MLP neurons of a small language model. Each row is named by its layer, matrix (gate and up: input weights) and neuron, and shows model dimensions 128-191. Each number is 128 + 24 x the weight over its row's rms, rounded and kept within 0 to 255. A neuron's up and down rows have the sign that makes its largest values positive.
After each neuron's rows, "fires on" lists the tokens most often at its 100 highest values on Wikipedia text that the model never trained on.

L10.gate261 [153 124 135 125  87 160 119 178 115 121 133 140 123  39 150 134 133 142 159 137 147 127  93 130  76 117 109 127  98 115 125 127 147 118 128 122 138 120  95 104 124 113  96 133 170 158 122 136  98 112 165 140 157 124 136 130 120 133 112 147 144 142 117 126]
L10.up261 [155 138 135 125 112 146 117 173 116 126 142 140 196  81 177 111 131 140 126 106 157 141 114 132 107 166 121 164 108 133 144 150  77 142 139  91 148 134  94 133 141 109 145 100 116 138 101  76 112 138 164 147 144 116 139 144 114  80 146 126 141 157 136 140]
fires on: "ar", "il", "ed", "al", "ad", "ing"

L6.gate490 [181 101 129 126 104 169 163 101  85 159 119 150 131 107 167 124 128 134 132 127 129 196 113 181  84 149 113 125 109  98  91 134 127 103 147 103 120 128 114 129 108 147 141 117 128 135 134 133 150 126 181 145  92 155  92 160 113 148 108 137 136 146 152 138]
L6.up490 [172 116 144 109 130 115 133 106 115 113 135 133 193 118 139 131 113 108 155 140 122 161 106  88 126 155 134 186 153 106 125 132  99 138 130 107 124  86 120 125 121 144 144 154 104 132 133  95 142 176 143 107 114 121 157 112 111  80 130 111 136 145 140 141]
fires on: "ical", " large", "al", "able", " total", " general"

L6.gate243 [141 132 125 105 142 121 142 154 118 141 121 140 125  95 152 160 152 167 147 120 134 137 146 115 135 114 138 123 105 138 165 124 176 119 124 106 107 135 151 127 172 122  96  75 121  91  97 114 115  89 172 154 176 123 121 107  99 173 113 123 113  78 140 123]
L6.up243 [159 124 123 113 112 116 137 103 133 138 133 123 119  84 128 165 102 119 145 100  95 136 136 124 132 139 129 107  91 172 154 111 173  80 121 163 119 151 184 125 130 118 110 101 116 114 114 136 135  88 142 164 198  99 122  95  81 162 112  94 108  95 154 160]
fires on: "A", "or", "la", "ra", "a", "S"

L11.gate544 [132 119 121 121 148 134 148 149 160 139 102 130 131 146  89 155 130 111 149 157 128 124 117 105 129  85 123  82  99 182 153 121 139 121 134 142 121 116 109 158 123 134 106 104 140 125 107 146 135 127 150 141 120 120 109 111  97 171  93 179 127 102  89 121]
L11.up544 [139 103 120 129 128 120 157 189 203 103  92 130 138 147 110 129 174 123 115 144 129 115 121 159 140 152 123 107  89 176 138 103 162 133 141  90 186 162 150 148 112 108 142  82 115 144  98 157 156 145 127 123 111 132 103 171 125 165  91 170 142  59 106 122]
fires on: "-", "w", "==", "/", "mmer", " w"

L5.gate664 [ 71  92 102  82 174 108 152 107 122 161 117 128 146 122 123 106 158  92  83  98  98 118 147 161 110 118 100 103 144 125 155 123 150 150 153 109 139 123 105 138 166 124 127  93 119 129 144 153 117 115 105 100 133 111  99 164 108 149  94 159 196  96  96  94]
L5.up664 [112 129 115 111 133 113 147 120 109 127 106 109 144 139 122  96 100  95 105 116  95 104 127 134 110 150 136 111 116 176 123 171 107 143 162  81  98 132 109 115 149 143 146 129 141 105 119 141 122 141 135  93 109 145 114 161 133 167 104 172 139 126 129 112]
fires on: "==", "n", " Indian", "ian"

L11.gate126 [189 176 123 174 128 127 131 160  69  96  88 127 152 100 112 150 135 102 137 114 127 144  99 113 153  96 127 132 100 130 125 161 130 102 119 115 138 149 134 103 130 124 126 104 157 161 117 101 131  98 123 100 142 137 172 117 132 120 172 139 134 196 161 116]
L11.up126 [109 156 113 113 120  81 104  90 111 130  93 120 139 145 124 140 165 112  98 153 135 144 125 135 112 125  99 112 135 176 124 134 175 165 123 147 171 145 134 122 161 137  85 148 105 164 115 127  92 120  93 101 135 119 124 125 152 145 124 166 196 115 151 120]
fires on: " (", ".", "-", " Mc", " "

L7.gate272 [158 131 118  90 144 164 117 138 148 109 117 116  75 106 165 144 145 153 140 176 124 145 152 117 118 153 174 127 133 128 184 124 130 137 138 137 158 144 142 138 115 110  86 132  99 120  84 136 122 114 127 100 121 106 119 132 108 163 121 135 131  98 153  91]
L7.up272 [142 146 109 176 159 135 131 147 164 125 113 156 127 122 126 129 133 157 109 161 111 157 120 119 120 111  77 164  48  93  95 134 159 120 149 108 136 117  97 175 119 131 176 122 119 120 113  96 170 126 135 180 131 158 115 141 103 133 122 138 125 129  91 130]
fires on: "-"

L10.gate99 [112 112 142 123  96 180 129 174 162 131 126 184 153 147 126 107 150 150 132 147  92 151 120 135  85 150 159 119 128 110 118 128 115 136  90 141 141  96 135 125 119  84 102 108 114 149 103 167 120 141 138 117 168 116 119 134  88 142 100 125 125 131 126 118]
L10.up99 [157 118 143 121 143 145 140 136 136 131 115 145 157 151 129 123 165 145 128 142 111 147  74 122 111 106 146 144  68  99 100 136 108  93 113  85 139 105 134 152 128  61 151 127 106 109 170 160 133 111 127 129 101 112 133  97 119 133  79 123 135 130 102 115]
fires on: "-", " of", " early", "c", " inter"

L11.gate288 [147 118 133 125 132 147 120 122 120 112 150 192 130 131 115 145 153 176 140 155 136 190 111 101  85 101 154 140 133  79 132 123 148 114 145  96 138 136 115 114 159 111 148 160 129 145 108 144 116 122 127 117 135 105 104 120 150 122  91 118 133  98 115 110]
L11.up288 [126 143 140 140 157 108 139 113 105 100 113 178 172 154 142 153 200 136 138 157 119 141 119  99 159 113  92 158 138 105 112 182 109 143 170  52 127 109 106 148 157 126 153 145 103 157 104 112 151 155 122 104 134 153 160 118  97 144 125 144  92 145  94 125]
fires on: "-", " \"", " se", "/"

L6.gate761 [167 168 117 135 182 177 145 152  92 140 100 202 135 120 154 133 137 132 170  90 116 158  81 112 149  86 129  94 131 114 116 125 128 153  81 116 135 127 129 133 148 104 140 151 121 146 170 135 161 150 132 131 144  99 152 123 159 155 130 130 183 115 179 135]
L6.up761 [154 126 134 106 211 144 136 108 103 172  91 201 155 120 140 115 150 166 162  91 111 130 111 154 136 118 155 136 138 130 107 120 100 149  99 105 161 141 151 128 133 100 136 125  96 151 151 101 118 138 116 114 134 135 121 138 149 112 162 119 177 114 171 111]
fires on: "ci", "ed", "y", " or", "ver", "fe"

L5.gate595 [138 133 115  97 130 148  97 142 124 140  89 134 118  93 129 101 120 139 130 145 105 136 143 133  95  93 147  91  91 131 120 122 145 164  75 131  98 118 114 109 125  72 113  75 168 125 107 140  88 115 146 114 121 125 127  99 149 124 150 164 172 134  98 127]
L5.up595 [122 132 106  82 159 112 104 132 125 159 122 146 179  95 126  86 103 128 125 132 112 102 127 139 100 105 111  94 111 143 156 147  82 162  95 138 116 133 104 104  92 112 165 119 144 126 112 147 133 149 158  84 129 147 126 112 141  91 156 168 179 136  75 131]
fires on: "il", "al", "ist", "at", "if"

L3.gate546 [155 182 113  96 192 106 114 140 105 123 121 164 123 139 152  82 190 111 126 119 147 121 138 151 132 112 137 108 131 166 131 133 127 135 134 139 168 137 110 119 123 141 120 166 120 175 155  95 131 150 109 104 113 125 118 139 162 125 149 156 111  98 154 100]
L3.up546 [153 144 118 107 118 142 122 142 119 126  87 111 128 150 144  80 177 122 178 151 119 157 160 150 108 113 108  82 162 161 114 160 131 155 150 104 133 144  84 130 122 139 142 116 152 167 120 158 108  82 104 146  82 116 128 135 145 136 128 119 124 128 150 131]
fires on: "st", "ver", "ter", " —", "ly"

L3.gate671 [149 152 127 121 160 188 128 110 108 104 123 141 118 152  83 133 157 128 172 137 132 127 127 132 146 162 167 155 154 164 131 114 125 153 104 138 166 103 146 136 123 111 130 117 133 128 134 145  91 127  86 121 136  80  89 106 111 133 113 151 140 119 106 100]
L3.up671 [174 151 159 122 168 194 131 104  84  97 158 155 129 167  66 131 144 136 182 105 150 101 108 150 180 143 177 118 124 134 141 135 125 132  75 143 161 118 140 146 111 136 148 140 115 108 144 128 106 121 119 122 149 116 118 117 143  96 135 125 161 136 106 100]
fires on: " or", " we"

L2.gate664 [ 98 175  81 119 152 123 129 124 126 137 111 162 163 108 125 115 116 144 111  94  78 106 104 115 116 149 107  79 154 145 104 153 151 140 169 127 143  92 146  98 159  99  99  89 119 151 124 107 156 127  94 115 128 130  85 163  88 151 108 152 150 148 124 138]
L2.up664 [114 145 102 114 155 124 101 121 126 111 125 107 179 139 128  76  84 156 131 117 122 150 132 122 114 164 105 100 113 118 110 159  76 129 134  88 136 106 106  94 159 101 157 102  72 125 105 111 109 146 113  96 155 133 123 168 113 143 119 146 162 116 127 105]
fires on: "==", "===", " Indian", " ==", "í"

L3.gate54 [210 101 154 126 157 189 181 113 102 148 106 163 123 151 152 153 178 154 118 149 130 171 119 130 165 132  89 144 139 120 111 139 138  98 153 170  94 118 100 129 111 108 144 158 161 126 134 177 159  90 106 144 119 119 155 146 130 130 147 122 153 132 117 165]
L3.up54 [162  99 152 125 140 148 120 131  98 106 124 123 101 129 127  94 156 172 109 139 117  66 124 122 129  76  99 111  96 132 127 143 147 132 160 114  82 144  72 152 113 125 126 156 165 154  97 169 145 116 114 125 157 101 166 139 101 115 115 132 123  72 121 158]
fires on: "ke", "ian", "ic", "ine", "po", "us"

L5.gate42 [165 118 151  98 154 136 135 141 115 137  71 158 137 135 124 119 146 153 164 162 117  91 131 129 135  95 101 137 139 134  82 103 116 134 140 128 111 149 146  86 152 105 104 121 107 128 109 139 138 125 100 145 132 124 152  77 100 172 156 159 156 142 134 160]
L5.up42 [161 114 131 123 133 127 167 114 119 109  70 131 167 112 147  96 145 169 145 139 129 100 166 100 144 140 123 160 113 124 121 142 146 128 140 113 167 116 148  91 121 108 130 121  91 102 138 135 153 125  71 165 121 138 140  81  89 174 129 164 138 148 145 148]
fires on: "ce", "un", "ach", "ru", "y", "ve"

L10.gate464 [162 154 160 120 137 156 146 136 113 134 130 161 117 103 122 139 164 153 144 140 122 131  91 134 128 103 119 149 101  96 106 109 136 129 114 115  65 118 155 160 109 140  90 137 193 106 161 198 149 114 138 124 108 159 149 119 127 126 142 138 124 153 138 158]
L10.up464 [168 101 148 125 141 145 120 163  84  99 103 114 140 109 115 149 150 120 137 150 132 103 141 131 120 122 102 134 149 122 120  85 156  88 102 119 104 132 166 132  85 106 105 132 156 141 116 165 132 127 130 173 120 134 120 116 111 147 167 133 115 157 130 149]
fires on: "le", "cu", "po", "re", "ke", "ni"

L5.gate236 [111  91 119 129 129 136 117 145 133 112  85 123 119 111 117 131 154 129 176 116 110 124 107 117 121 105 119 110 100 132 139  82 136 110 127 146 120 157 135 113 116 117  98 110  92  96  84 115  97 148  84 140 132 146 112 104 119 142  96 147 138 123  90 171]
L5.up236 [123  92 139 120 166 149 121 117 160 124 105  99 134 131 100 131 157 122 112 112  94 120 105 101 147  99  84 100  79 138 135  97 150 119 133 131 131 155 161 107 109 155 133 114  89 123 112 110 109 156  93 130 115 154 119  95 106 157 144 147 165 143 100 190]
fires on: "w", "ru", "un", "mmer", "im", "and"

L11.gate194 [166 136 143 128 135 136 139 164 124  85 107 123 132 154 121 120 144 146 153 147 123 103 108 148 116 162 155 122 121 165 112 135 177 149 147 106 163 113 108 147 103 115  72  91 139 128 126 158 143 114 153 152 158 139 120 106 107 106 122 151 145 102 141 104]
L11.up194 [176 137 118 143  94 106 105 125 102  95 103 119 118 111 114  99 118 120 136 133 114 146 130 156  79 160 112 141  60 175 129 137 134  98 184 114 148 130  60 149  83 136  88  89 156 111 118 141 116  91 114 155 112 185 127 162 105 124 131 159 112 139 127 134]
fires on: "e", "ar", "==", " 19", "ch", "-"

L5.gate110 [140 115 127 192 143 177 178 162 120 130 140 127  98 114  92 103 124 107 133 133 142 126 114 168  89 100 146 132 109 120 162 167 106 117 145 123 117 154 138 117 134 110 119  73 140 102 127 172 101 125 176 103 130 156 120 144  98 146 122 142 140 136  83 129]
L5.up110 [132 139  89 171 143 154 160 163 131 131 153 108 130 107 106  85  88  98 100 153 102 108 118 157 131 113 127 109  95  69 152 129  85  81 147 165 104 143 147  99 136 147 121 102 112  92 116 169 103 140 155 105 118 159 138 124 112 138 137 142 157 138 115 152]
fires on: "ir", "iv", "in", "am", "ant"

L7.gate148 [123 115 116 109 157 140 113 112 118 140  90 146 122  87 128 131 177 144 129 151 110 137 129 130 111 148 176 146  91 109 150 150 108 146 117 136 160 119  91 179 101 124 115 112 132 127 157 141 144 131 145 116 163 126 181 154 126 118 124 146 136 128 137  70]
L7.up148 [136 164  93 182 115  98 124 176 150 126  87 127 102 166 137 130 125 144 131 148 119 101 128 156 119  59 118 130 139 133 101 132 141 150 149 114 154 123 128 149 153 154 115 138 113 117 100 137 130 124 144 112 163 110  96 142  62 133 120 137 153 132 100 128]
fires on: "\n", "-"